MLP neurons of a small language model. Each row is named by its layer, matrix (gate and up: input weights) and neuron, and shows model dimensions 256-383. Each number is 128 + 24 x the weight over its row's rms, rounded and kept within 0 to 255. Numbers have three digits each. A neuron's up and down rows have the sign that makes its largest values positive.
A block is one neuron, or neurons of one layer that tend to fire together. After each block is what it responds to, as a language model described it from the Wikipedia text at the highest values.

L11.gate3:150131108117116120164125154154152102149122111117173143124092119140098102158102129151131168168099135156121178133087149136155124107129145160124109066134127077140156119137130112180108084135124141110143110112124149138109121129082102088123129125146163158124118164120132126116148097157144132113157161095118147119099117114133168087141131164125133103119085168151122116102139131139122105109141
L11.up3:075088106124135111153127170144132086105091154110097132108097127099153080127148175111143145133116100101112136134137189136138149201119116104117087127096113147141154102123143124148138072138129140135115122097134161126167113111146151127178155162125145125129104177123106138100159143161126077104100114113139106106127086125151086119133165090143149130153105141166156099127136130102082130132098
L11.gate74:093168129146096134105126151140097133142155083187103138108131066114102115086123085096154133130117107091140095126143137151137152178113116165158114122158161064119130124113095159123130122129108138150123147149123144086127131116137110118129076077177164113152143146125165124150125096113086089141137123112117141094120132147159132105121098157110159153106168144137129125132110083140110089125181
L11.up74:148152120082118134122106118124107096148148099095150162148146100111148170151072119144105133144123112147152088118077155154101153143159133112126150099122147117144098152147148090088081138146110109121153113153141110156126157119135112145141091145143135133154143150088136124142054125163090148160108118130123100174101112099140149124136106147154125105120147146123126174122154168139126111157126
L11.gate175:146110148138138160155082151139125143123136137095142158113147186137144126128119128136110124118167122149119062151134166140147148086140135150126137058123139134106117128142159060104094127144154130120131072135161106154134110138144107132113168128110104105118188114147105129121142131108109113140131126125132102160146109090140169160112136157105128155097084094152171173126076115091166100152164
L11.up175:136141083090138155108109131152124135114144138130130101144138134164135099103108149152130136135095106127149125127159136124124170084146173152078150069137133115119128141092133151117128147136130065157157159153169166103118150158140116136131103134160120132168123142129138124102130126141136116144105101098145144120150134147158119129104152135116173133130104090121130098148131134146151125093122
L11.gate188:141120153147139156122116148120151112156137078142110135164094163138096148112150119164147119120144101132089159135112090126135113146143147129152115105132161161152131153172116126191099145121165117133160107147148127143165127100133118143103177088180063154075147080160167105114086109130135118180156152158142136134148140138131086108142115095138134099130074086105148117136095135117153121142123
L11.up188:165118142126139130114135129108148136164136097124131094157141148144156150128166124154121148117159136147166166126079077147135136162113131111147149137094129117140094133145124098166131152136137087145142112143201135140127146144140115152125171094166110162118145123144175157138126109162110140135145125168119122146162162128180113159142127123135138092125116098108156141121135126135150149122112
L11.gate262:117138143144099154172139152136112162132104160131123117136126163121126127194120113131160097090126113112161111135133143103128102139158168106126113085071116108122149116126113119103128144122122111116133120132115133163142078123152149076111146124129140114111103155110103125093136141084152150116108110153145096162134132159114157116153126061153164131089148155118159165138109137109086101145103
L11.up262:110130107090173153136114148107156170157132156125143105120152192150141126126099111096168178102126080104139149126141075094155136105093123136142143143155128122165131091121116150121150123115164086160132087149126155076114123091125157118132109149102134143147115134160109127139148119147152120153097133127087097151151110125105122138160135115125158092095135107108089127126126116139150149157127
L11.gate396:133149150138128131112122140160142123111112141073150125093109151127131176107153098102105077150155112150119118151094108108165139117159107108191114156090122166133133140168179124110108130137152124116123144150147096118134170103164100114107163134094064089112141133132099121159067127151088090105183125127123135158103094135121182084107074148083116126086133115115113137157144134109163105163179
L11.up396:105134141143148114139135138129111160135102143147144122108133173127114119120125113111103101148197116133107129115151091154145115153098127118188151137094137084150115113120100155123110104108166134128104109128139128132106134108129120140126124100084160131104134110107064124154086111128092091121138127151065107116097098131136166113130116131075124182149135114110099125164121132118147121152135
L11.gate456:119138128163146132125160122135132134150150132162183093123144146126109125086126109152133147146119109112107125128156082125104132083104129154115097155090127115160127112112105146134130134095146112118139081100129122110094085102149143108138126068093145132111128143150099166114106127134158119152108161091074113128135101138111111129162169081149169161140141135086159090142091139104112110134132
L11.up456:111113128139111110117154121127140090167088126118121098177110153172108112123126138146132093151146145125161116179115108097163069119118123140124113140100116127114101171104122146168129142133134118187124125114136092175127104108141172105127122127092153184137125137196126095133094107131156121125147164098077125181154119079174130135120162142123109061125130105139143154131123136140125114127073
L11.gate482:145113146151104114120100122124110117191091125165110106110121176117075104184164110126152094084141098138082104152145135107111140097133127142163124128110137125129134081124135103139126099120181123096153100075112114127098128118153104112129145134117101064140161154166145091101140111112173116148139082138121171149131145135094190108128102123107159117108150153165128113152092098126135153161107
L11.up482:135114139152114118089123118119125103137130130195103094128164145105080139150123095149109088116124074111073128114122109148168183138102178127145109128094096097134105114120114138142166086163110156096124115099131100129121127155122119158149141147164118092180173132139140141110126119103145137127107097098134168129121147131115158141110162107117131129123166159159097122124119107157130145127108
L11.gate491:118165145156162149143111181167106109175132096123149157148130146126118150108118090123140128115121145094120133147140122160113150105163134106155163127149130108123129144139130117094085106125135155146136129154125069085150134133095131135132175123095151109121114152100106105112118151130143178134121154133112120120123118141131147129148124112120163110145173129165140099113123125095091073125141
L11.up491:156176114132143145171118165156090126123125085117102130165120086133160116120171155159108127114079133065121155146132114140127112119098123124124121110137098128139130143119123138154166123151125084115098124097143110139157132140089147104125149144152170139151121093075146150075114168116112118122116131129148161121109084142122134112127185138148127134125119155171137142150132140115122102150105
L11.gate503:128113107158136083131124149091126123112121153121120129110115139130091102154135145139141132129166113133139091146125145097143139090110110148139111115129130131162152099158112124125132088131152100137152098143104141149142091119109121115138123151138129133134147130159119117153087096080114147105131147155137125109112131132093156107144142085158151097089105171108140128118126133101114142153102
L11.up503:145116164123114126127137119107134116131170126132159100096113163120144101134085103163116130168158099133120118132110142125123079167142141061118145122158087138104120159139136127151094139135167100133086104134183138128136121120148137126138118151082142132125073123149140125107143183109124099147131151084130141166126121140152108146099112114132186127156161135119128122116082164117136078169137
L11.gate522:107120153131142145162072104123130121149113136102103153158073165138107139102096136095119135134159127091113104104101111110116112125085111114139089118118133082126113100134139100159115100136115121159105140124171111184120118112123156167108105119144090132141109126129102169079129139120109097159110160144100137151153103154145147093107112061111156156119112157165115165090107148132137117165124
L11.up522:128108155117181145131131114121087111156128100136089157115109136121154120111131097135149129114156138112101139138149121132114144104125130099151085152105149083121086106123144149130111133137133073133095185157149091156097139103112141154168114115173156075126099185116116152107139119091110144158109161112126136089114132141105171079117159084141167142127132133134113138132123124122147108117157
L11.gate572:176085114115119154108104113136137108116176137114118169173141149093120089135157124140130090099128093119102089126170131126128168159115135174133101101101133111107116100119131133130158130139120108121127094129096099130133139092146105131154155142099116114120159130107123096119152141149111112120114126132109125116108132098114123111099105127118122101141153143106124112139116110146118113108125
L11.up572:093110127141105109109131165116148137162150138129142132177100122147078116139106130153156125105129107155127088169147137105141145091160189138163171117131117153128083143122134143140144119130110089130134165056101139118138095170116116103081140129112106090138129119117145088127111098127131093155127142109108177081094105117167138109123140081098171138099117159114110138144139124103127074149142
L11.gate661:179139164137144119127083117132126134120167115163152156126121165127111109094125103107171172121122095110124137148123092129146141147156134196155141128081137152139140110117145131142158120126132114117091097138148124144174129130096133128125132089103088143138144113139101074106125146118114148144128090148085116164169135134084153121119111131097156108165120095116174174139098114135135136161147
L11.up661:149130135143150124081125082112141145142117148159150117136108109120134130135129099121153130184143146076149112161129094140146076188160140139125125134133120145158161079122104128113101143152122134135125139159106142085159137148180132122152131114142136147152113138159080085126135128117130158101124134113111097137117098127105097133136102123110130132127181183146123164150106138133121122129117
L11.gate668:155157112115120107133088100094131133125115065113126145159123088160129098152127116115109142095160142114150126131170146088119130088091166150132127130133160123150160125145114177168143139151087113107148172119097141165129131120129136136144156120141147113109063123141088126129107129134127147120141125158117186124082118105137121104146100135133160111096139139112167144092107133113089126117142
L11.up668:117156101108139127117146122146135118107131153139083100148155105128125109105151138128120118123145121138115165098150123145138166099130147130134157132149139149132110116076128141123157130144126127197138136114151147141114110146053169074145116145143145121151098140118170143170140171169139104136101146108095152155099154133146128162151094147149134111126108131147107151133151122142136089115163
L11.gate669:142087106151157133148106088133076093141152123145130129119105104149110128154128118121104112126103067095111144141117122147099146148134134115140139093116117177149153112131112110109166119125136065124116092097149116117106137132120176098153164128158130155142095162120156073134174129145165132113088152120132160109140154092088134086127111135074119127162157079117124115118105142096140141115128
L11.up669:131156167178128125107167145137161111146114150153145129142130124095128131108146151122148094109164160110125148098115125144123100120157123161114125116124103133110138138112126112133082138106114099161096062131124132136160161117143109133114141108115130109111155143143129125139072112147116097176158132124148127153111145111141130135161124114115131143120074111120085186155132121174127073123147
L11.gate715:132144129139146098109135135080110088112064152148148120092108130114087128128136164158115091143100125105127148168108148117131149092110134110098099126139123130145113145138169127150126098098175132128096120124132121139132143070101151091108172197175144098132120108101133097134142137146106130126163104135153111142152113130149159099123129086095132144164100090142128123134112139123122152153167
L11.up715:129155156149126130096164123109149133160121103141144126124179160135108135117096148147146100080101093145143115190115137119126185111108111124096155107135129093145113153154147121130104145153108150112164107073118140120142147131151125112114119142122128122130119132177133137148139133156142135154131094077139128100131163141097171140088097127104141120144117134142113097158098146144131137187137
The third digit of four-digit years, mostly in tables and season lists, such as the 0 in 2009, 9 in 1998, 1 in 2019.

L5.gate238:144131182114152112115097117143135163119176112148132083130107129124147115057093110126112113123104122142144098094149136120128137137092132121105102124155183151114126131145121179106126111186145149142133136148158085113168138138137146130141125107138151134141134097142157113182177162133143116118106102136144124137142146129186119121102151094131107117145147137133123125142114107150127100113116
L5.up238:128102142153141125106107131140088140094156078117108102100094155134168149117062134123142107106156153145118109135142119105131131145098164123140142133137136137089130136152129135112105152164143096122124132140092108116147109146103165117141131156134146145138105118100114139136142131118137108133109101143147129132095122134176166135176145119138086098097148137133098117099109149118115129094158
L5.gate306:095142109149078096112142127104125106128099136129133140136132052106111106110171087129146135103101118107172131116123118126121088112150127144136156085155134120071149156086120122183153136147115151168142122122083178134142091072125108107180107122166139132145138150132136154150129145125149124125106110140138113076086114189112119117157136113136119120142115144133096149130135141135116130091144
L5.up306:141098168145102095090142171131113152146137125110103167119162116141126094124092097092088121092123128088110115089147138105175152111120133130084156101136137090107130153113128119172125155105078130149122106142117129136097126165125122164141128166081135136144173108192093141093169082132178149118178120110113142119155102118132135102116105148147101183134151132133113158157124160075120140132162
L5.gate642:089096158080139126135203152149162076155092153150161136115154100143172178127132126107163154088095099152111098140138175159094121122137126108143140095148094117139148127162108114109144087121150128161136133133133069148144138152150143140108159096098110132119147137145124127091103153083121129091164118090143115103126138131133135128105116097152134132076145149141101144110102138127129107109113
L5.up642:155147148151103137122184134168112092139124108135141150115140068095126112124086122097121128101183111091133093148120107141100086074141117122086132104129179108165112139162136151168102142128141127131147116101135113136135124106122107157099156143075106105106098115125166123070101151151125085140152171125149108102145146112112140097154120094112172110116106127163096139150075119191108136099144
L5.gate661:120088155104138099075121150148124111083128160107096169165181093173147138111138120121109180165131114159127104163123095108144104122108091155143153127157133101102088117134149105152074159120120084155130127166151176117090098114122145135127084128130136139144141147147121102152126115124165159151142139115133145097124140108121132158153165116140110133122154138163121125159122182164078109118148
L5.up661:162125153139103111095147133126088113147153166104104144162123137170105128087205170143133093134115111131132080150141104105139111156116127166147135109142107118108112101158130146130182121137137091159140106150092185110143114109119123114134098155117082147099102162188127112111122150097165098125108097153119139113127137145114131115171164138132113063153122157118114081146136159140156124107115
The digit 4 as a single token inside any number, such as years, scores, and statistics, e.g. 8–4, 1846, .742.

L13.gate392:131139128115123135141112150122125127098160143111109114110115134126154145113118166161114117144115118067119097137106125114125134098119125151124105111127116104099127130129133136181129105132124144139093126130103131097139156117127173125120140085128118113129096104135142126095109171152147151173106152135165132066168080148130139141111108115089146089132106125165151152115157095126161117161165
L13.up392:131115131078090136087117139109087128098160140115144122134115091105150132152134130191139121144138123113112132145122114158103134123140128100108146121122145084154155144100118174121107145151142141151104136127122151123126136164124129154152130081116125118139135131140126131092082183107130136152121145126110126080149138108156124123089113141103138103116124105163150125133166093153152139165138
Digits and word pieces inside sports statistics tables and result lists, mostly single digits in cells, scores and records, e.g. 5–1, 3:49, 158–132.

L13.gate400:089146130150085136108121151118103111110125111129133142126131157146124154130113113143119134154198153138110132135119112119171125115153129156146121123118077107093109139186115123095150131121178136149124133126091081142125065088096088120089153131122138091133159110120121093039147140132169172129149098107103175131128136190158136107124131125105191101147095123154143137161136127110159113154132
L13.up400:114161158135110133085116108124142120128123134127154161135113129119139165150131136127088104150131079117133121142155143144143149126166144156101115120128095125143156123150107133132122107106149124094156119140114112122129089095127139122086135112098151105137151147148139120087101158120176138140175102105065184154094128149142126143168104114124151079139150138156135128156155098130148142125132
The tens or third digit inside four-digit years, especially the end year of a span, such as the 1 in 2012–2013, the 9 in 1992–93, and the 2 in 2023.

L5.gate103:111126109136142138135126121102127117141164128157119144104171143100188126144112161116171093145079121132125152171148103130168099092168145148131110156086092116157118110125138134109125141142188126152132139171103118142085135134147118136110134125086147159176126129122115114108121158172094101106101111120125130162109118158166134118161142118162126133109132107121166167144104133140147128121140
L5.up103:146147114101093083162105107145114126161122131172127113126116129126119148156126144119127110129111118129118119091168095094173096128125085121153136095106138120118083110152169121120165157166118113118109157109144090161136166144112136116127113130179148118070147144092154118143146136135114135090144141082133153126106164095099077100117186118172132173150101081152118143119112139118150098111121
L5.gate289:134135123125110168066082142163197157123160133098175156133162184139116132125154104127119103162153134136107118116130136103107139107158129126158110104118156133072129136099146132101159092087156123123130140126107125132099172091106108128090108122108123107067146087116089091128138141160159115143087141138157143084128203164126162141141143139089127110102112100158092148151071111140137158155147
L5.up289:146130104133136147097113139139156114129154110114094166171168138143125138124152128138107083159170170119125151166128111133122188117128144102140163118111112125080170147109139168140140159097122100106103134169135134120150141147137147121084108134093122153093130144153102124155122152154129078119148124107116133094138175158134152096117131126117096119094147105155098148141099128112141126136175
L5.gate473:161120203122127165099081138168087164125128165111136141112133101170080158118125122094150112117115163115165119123099137124148105144088114168103099126129136132098117113171125138089195136102109131150126113144135121123111143095134098116138159132088113139113130123159149165118100151140114162151098154162101139112121161143141142090139100114143166113111190112153068115113189117139114137167096
L5.up473:087136129113162128124133139137165145103123103138116146172142184144132163114169148140154112167170116150123083128141158088115138145149136083119114119098136100109154141140117145104141117157110163105116153107092179141125104159106141148160127152195142178090168104120110103133094172130142140135143097079155130108093090143132149148135131158101115131154139135154132120124115113083149136111119
L5.gate559:158145133127131132111124125133156116118101127131134116123105139151146147118121085123133108140107088148101165124135107098129104146125159084140097132128118084161117135133134108118128076137112138146072187155127068154112125112145103145112135151112160145144128156144113086149169157104109117114140092115114116078132122154125120144073086122148082156126107135119163119159116146112108171129152
L5.up559:134115126135138145104132102146193108107104131130110150164152149159164116147135114142107098119113086153102157144116105115119123095130146102147143128130123069157106137139123122135111075139122086148128108114151075137136142106153112150116101137109142142134120171150099086141154127100124117125130104120118094130117101138105136185158122133139053150109139133135168154125129125146106140103122
Mostly the third digit of 2000s years (the 0 in 2006, 2008, 2019), often in table rows; also a capital M starting words or abbreviations (Model, Many, FIMI).

L11.gate43:112135118090112133131101139109138165100093100112121108112121135130117104095184118175117112136153131096086107127130113137135114122120131138152103069120158115117101089114127147113107108150135098138094098113161130101134123097116111138106146113103116121122114134119088122101111135114109124154134124122135179129146162108138145126115145158126151142093118141087145108107093123143114099135112
L11.up43:095138096140091081107085162090093128094142118147111110105161098086161161140119094133141142145121103096121097106115068146152177122168125085132150113112107145078081144097145114120143134095120109108163117158122130141147137141064126151127131109158108143127101098134135083144126119088158124138078117105160153096111150126184156128107144121153147136115113163118185164100110188115166127130109
L11.gate96:125128122088141148095122121117115155089127145092149113167133111136107132096107079157105130139134151112116116123155135116142102136081093129109117139147115118125133131109133137134149135124168058152114127114097173128156132129129153137132115120114086112161066130108104116118152135126155113195082137086115118158179121130119116115141107102112158135134138156108141112119107111115116103073125
L11.up96:108143129102118153097143136130154148088138141138095110083085141145146104148130102149125168132080173156125097146103070111170132123135144130114154169125103122110120101123125143116133134131107103157127134141136158124133110183114140110145123138144070134130104098141088163122118165143157114160131088056147100138148146110133171158150123092150131128124133176100133141128111146141145099097114
L11.gate100:104169150151164132111105117099070104148153107104151143103118128114144125148121104145164106110115175092118157169157130136101155151135108136137119110155116077097099158161078131095136115102112121098136130144144075108130153085082126120087175144132127084155131114114119106130129135146102149153083135133145172155148113138144107164158148116119164124128141164133142124134111147137129113113130
L11.up100:083149124138105112087087136150157157133169161134113146157100134128148142159128124087126125103123129156112160119148127133124126140144167168133139164098139154124094174128100154167135132140152138154119150124163118104136114097106145120120148133132094125175139115118143106139138149126140170113141069098108114105141143109128118126083135149135160106083132141109136152168076142151116138091120
L11.gate159:083154141120128160143133153103106123132127139100156124140157096149096129125116103146145133110139139097142121102154156123140112139188124149106151130146108097078158156116110156107171125134119085131147124098112103150108152161061153135118137114130136127122095138116141108116157142098139188149078144148128138100165116141160130116139161129105151097093140177107172134146111146145119142118135
L11.up159:180133127097151115101100136116094166086105101138147137099103151068162062138134136118161074127164133154126094140168143171118125161123125118125162129111134098080085140143155123102119126110120126116157105141112102126114122142141105131108127103152150141165142157107138141132097144114120134100140143074157115136111121145121144108141101152156137157159103112154121155116119130099148135132110
L11.gate173:111115110118144125107065130177145110137111136145114147108111146119070120116117144119110102120159158155099082168133181177115106114109156157141152117144117101138109128109132148112125079078151142111145099088133149140148094127122129097134166134146148118114149075148132078110108180102114139173131077155144150154161134109115158145157118116055130110131060131136137136151136145171181121125126
L11.up173:140131124140165117093091133147104156148163138128140095122117133138099141154138127119107148134192147154170090126096126151084098134085130164112163142151130132106112126121106113112143093099151120119165162112139140119127090169117154116138131113124124139156140120162130097116139153104120112121128098151159159175127105093141135156170092149117106114110144145195141130157143124128172112089115
L11.gate208:098135138145159144144103139139110127132129122131145160111163165087154153114088078081141162133129129119120121119154120104122134075131131119117128153120118100149139119158068149111141068106126133156156098108097056119153096092135169155093094141152157111110128135086096130124152128157129132115069105126135146153135111124126159156139149168138158133119174092107130149097079103171102132095131
L11.up208:139134172137114097098147127168100117165154126152146175113093100115148117138078127120145121129124140120124139155148098147119155129156106159075118153135150093124123127124123131123106160113165091109153068142127099121087112104133121133148109165141168191158127147123139117141105089105116128109133146115160119131097159114128100142134149153150145117115145102161168181133131128108155139100168
L11.gate232:149136164148124133167183125104090129097117146134122072114129124129088184157102096101101144108140096166094143140134129137122116157077125151137089104150132148162143139142154086130083128087104142110123159081142150153120127097159159100113102100106168177143116098154129130126087105089112097177073121148117100114117116136131126124150120084116113116153133134169136135101147116134127116129141
L11.up232:092134115133174152096186127159149111136127148126145122089125157153096100126116121127077134120145120158086137149132132088150121139101137107125096116111130109138102134120127114156092090145141123133119136130132137118085141103135130145102100102106147135152115103133109100145139120143097114150095090153136062151172135150129117089101119097108129140112089110146144127118113158125111127105108
L11.gate341:104144116125110124128140159087134135102095133127141149134139140105120125129140131149163100147130123098128109171144126116143097125111105135139147148133106098116165105148101149139160098087136124122132128129109110129113110095103135174117131125113146093137103119121082125099097141097139120158110161104151147133160111129119124158153109147111192141125129124164155114109075100085154138087158
L11.up341:083122130150116112133130136122130097143143101115087129130159098137163132117119138128126116118118122155139135165164115126154172145112116109143140142171106116150115096146157150162152108129166157118152175124090132111148147118148111086111137153130109117124119124141137149167122103126115108143095151137089134104143169143155148092172112131159143099121111077117114109133166129109102134100110
L11.gate354:140100115142116089152120190174153142120153163092121157144154151093087153102128110125110122133111149132087124110160139119138128143128122109132106131129136116148181143121121131111107137138094167130134088141127168126155163115098103097103107106083177096111152088096108126098104167138140147169154126127106146134204153108157174108130115107108112169144159151182118143165106113128120124114118
L11.up354:096118123165131105119120115125120135107126121115089131101111141119135116164131130147159142083094101139106137166172141135118182096107081126120094144109078123145165182153106114107119137120126146130129111132152175131122146150117119124119105102134142129186136117116108111101155135136181116139102136160153146123144145123099131160105130110154162172130141135149135122102098134134143112118103
L11.gate361:115158126145115138142107158107124120141142128130096133125140175146124130126121081125123128151156135109126165132136090159130102147137134132128163157143141123126168133183111177112109124072151139126151153151147074127154103124093124151114130113153137087157103139133118156095078161095096112137119162150121121109142100152141146166165138107123156153156120133095144109152113136128122126101120
L11.up361:153115140163114146126148082164144129127171103139143133136127101130110129107091157150131123103164132131150083127121102111129166164128107124156161157090122109142135126125083149142169116117166116100130127151124125119099140128142123164141099132160186133106133122105144118150167101121130117096129127094120107167120170130122163096087114147113144174109107112178141123108107146092195122111145
L11.gate401:123145126148147142121114132096102132113137094147091142104122141112145111117113109146110115092171136065119110147154098143126096098115131098148131126140110088130112124143106145157120131115089151106121135100107143120125120075142131152123099135089105129124102127122091146120103118093098144147141132127132151161147095155132134131169143107119187130141143108090143099124088144105114109129116
L11.up401:126117111149115122141106132162099090121110115139087123121110111191120159146172148170121135152158114090085109147139117148134126154137151126149141141122093115149115116159127096110083098151125129126147162128146098102151127145145117154173177125115117130093151155106125194132107124087129141141132137130138132094106071131129158100163141125160141110087108109102151094138198088110121177147147
L11.gate453:127167123168133155120055126089139127121114104142164150112160146127124149122113151147114115117145123098146132148104132105138100119146107119121113128129101123135160148156122114161146094137117129156160089093071153130107101101131129109118125134076169107126124109086104161107106105152098121168128139099159155092183128093127147145163148140150130121105152157157159149096153121141127122130113
L11.up453:131169143132117098133112106137107131177136079139100099140124139158142087104119136163119153144105145125150141119128136150137123124171157172112144116163136119130121132123125145151132179104123115137164163140152139108127114136080121120142159127168104094157105151138189138132167184110133138118148103110110147160103141106130144143131160122141140105103088155134115087149109179140101127092109
L11.gate455:092141191104129109134092187125117111129132100116153123113102107167131131172113143128122124116140154101105154151119069179154092130179164146142161125113121095148143151165131114123121123111145141119150123135165083124154103131095084133145164112104112160129115129128159119113154103112148123147115132122099152089124139123145146166141185108101136148160122148126165148107127118137151073109108
L11.up455:120152130155155136151143166103167149118115124142103078129137133097110140084139130175097112109139171161133141104111194109116099127139115150132117118115140141092138131094138107135105137108118077129146130088094140178106123166134123139144105108157138159142137147167144167120148131112140166131100046164130136158168122085116126125099119144124122100114104153103122107119087129169149136103089
L11.gate501:148099101128127137099120129125158121107101136141154111127111131138092172139114109188143134165125080120098154134117139144133112082095112155128130126120128115105195134116150152167135140119146094092170134087126146093084100139137121111115094114133130127119121118132134122169140165096195128110116144125123115103164134121139065147096129104140181131106089160124144163106148142148114111144109
L11.up501:148123137119124122141101130139135154155141132106121096153102166101106133099134096132131104135130143145146100128075105129158111079119109188102158147138173149125118111091080155117149130131075146120131159105087090109143117159105098178122092132125127141125165101109119153127152148142164167102157145156121090165095147145120079138075122133141161109116115157197094155167142092099095108125134
L11.gate597:139080113093132181112150130123121078122164113161169111135110152141149189147159162121142125135113143133106131143127105103143126097162164095142126170128094138151113166143149151107123163089118141108114138117097113147163183127103136096101105120174129076112115103127111075116093105123133091112141131139118126145169116123152086127096130091115138097097139111141128162132142137147126106117138
L11.up597:075101154109155154145143120134153061139134139095149147083172146128105127147083130132120138147151111112088130102153082123137129155090176154082124127148156149121121159135093093176158097095134113116150158115107148165084146126137109115110156121135140117098114131162091083094121105117157117117109136119108127131134142142103169091137122079097152124096093128129095180137153118125116112139120
L11.gate650:127113126118142144094091125152104115135137128154140157071137189083141171125142092140100082138123123079098105095137146127145108117094160136146138153094145146117115139122116158112146085113145146142140138149108131108128120140152132131084132091148140147120133150122110148089131127108103138146128102168171131119185160168117135147109138086119140087125126136154103167095106137136129078131120
L11.up650:077099184163121093122110140114108126132131098128090130120121110152119091124136118139113143155119140101101105105119150112126156133098088128100109138137132144113107131160157184088151149145171154121134129163177155146137118124103152117120092160105143145105125158118121108153140134121111171127121101168135132087148152086124158150167078130153094105151104159124120145111129148131101147066092
Digits inside decimal coordinates, dates and season ranges (40.8451, 2015-2018), plus words in sports biographies and tables such as national, Spanish, named.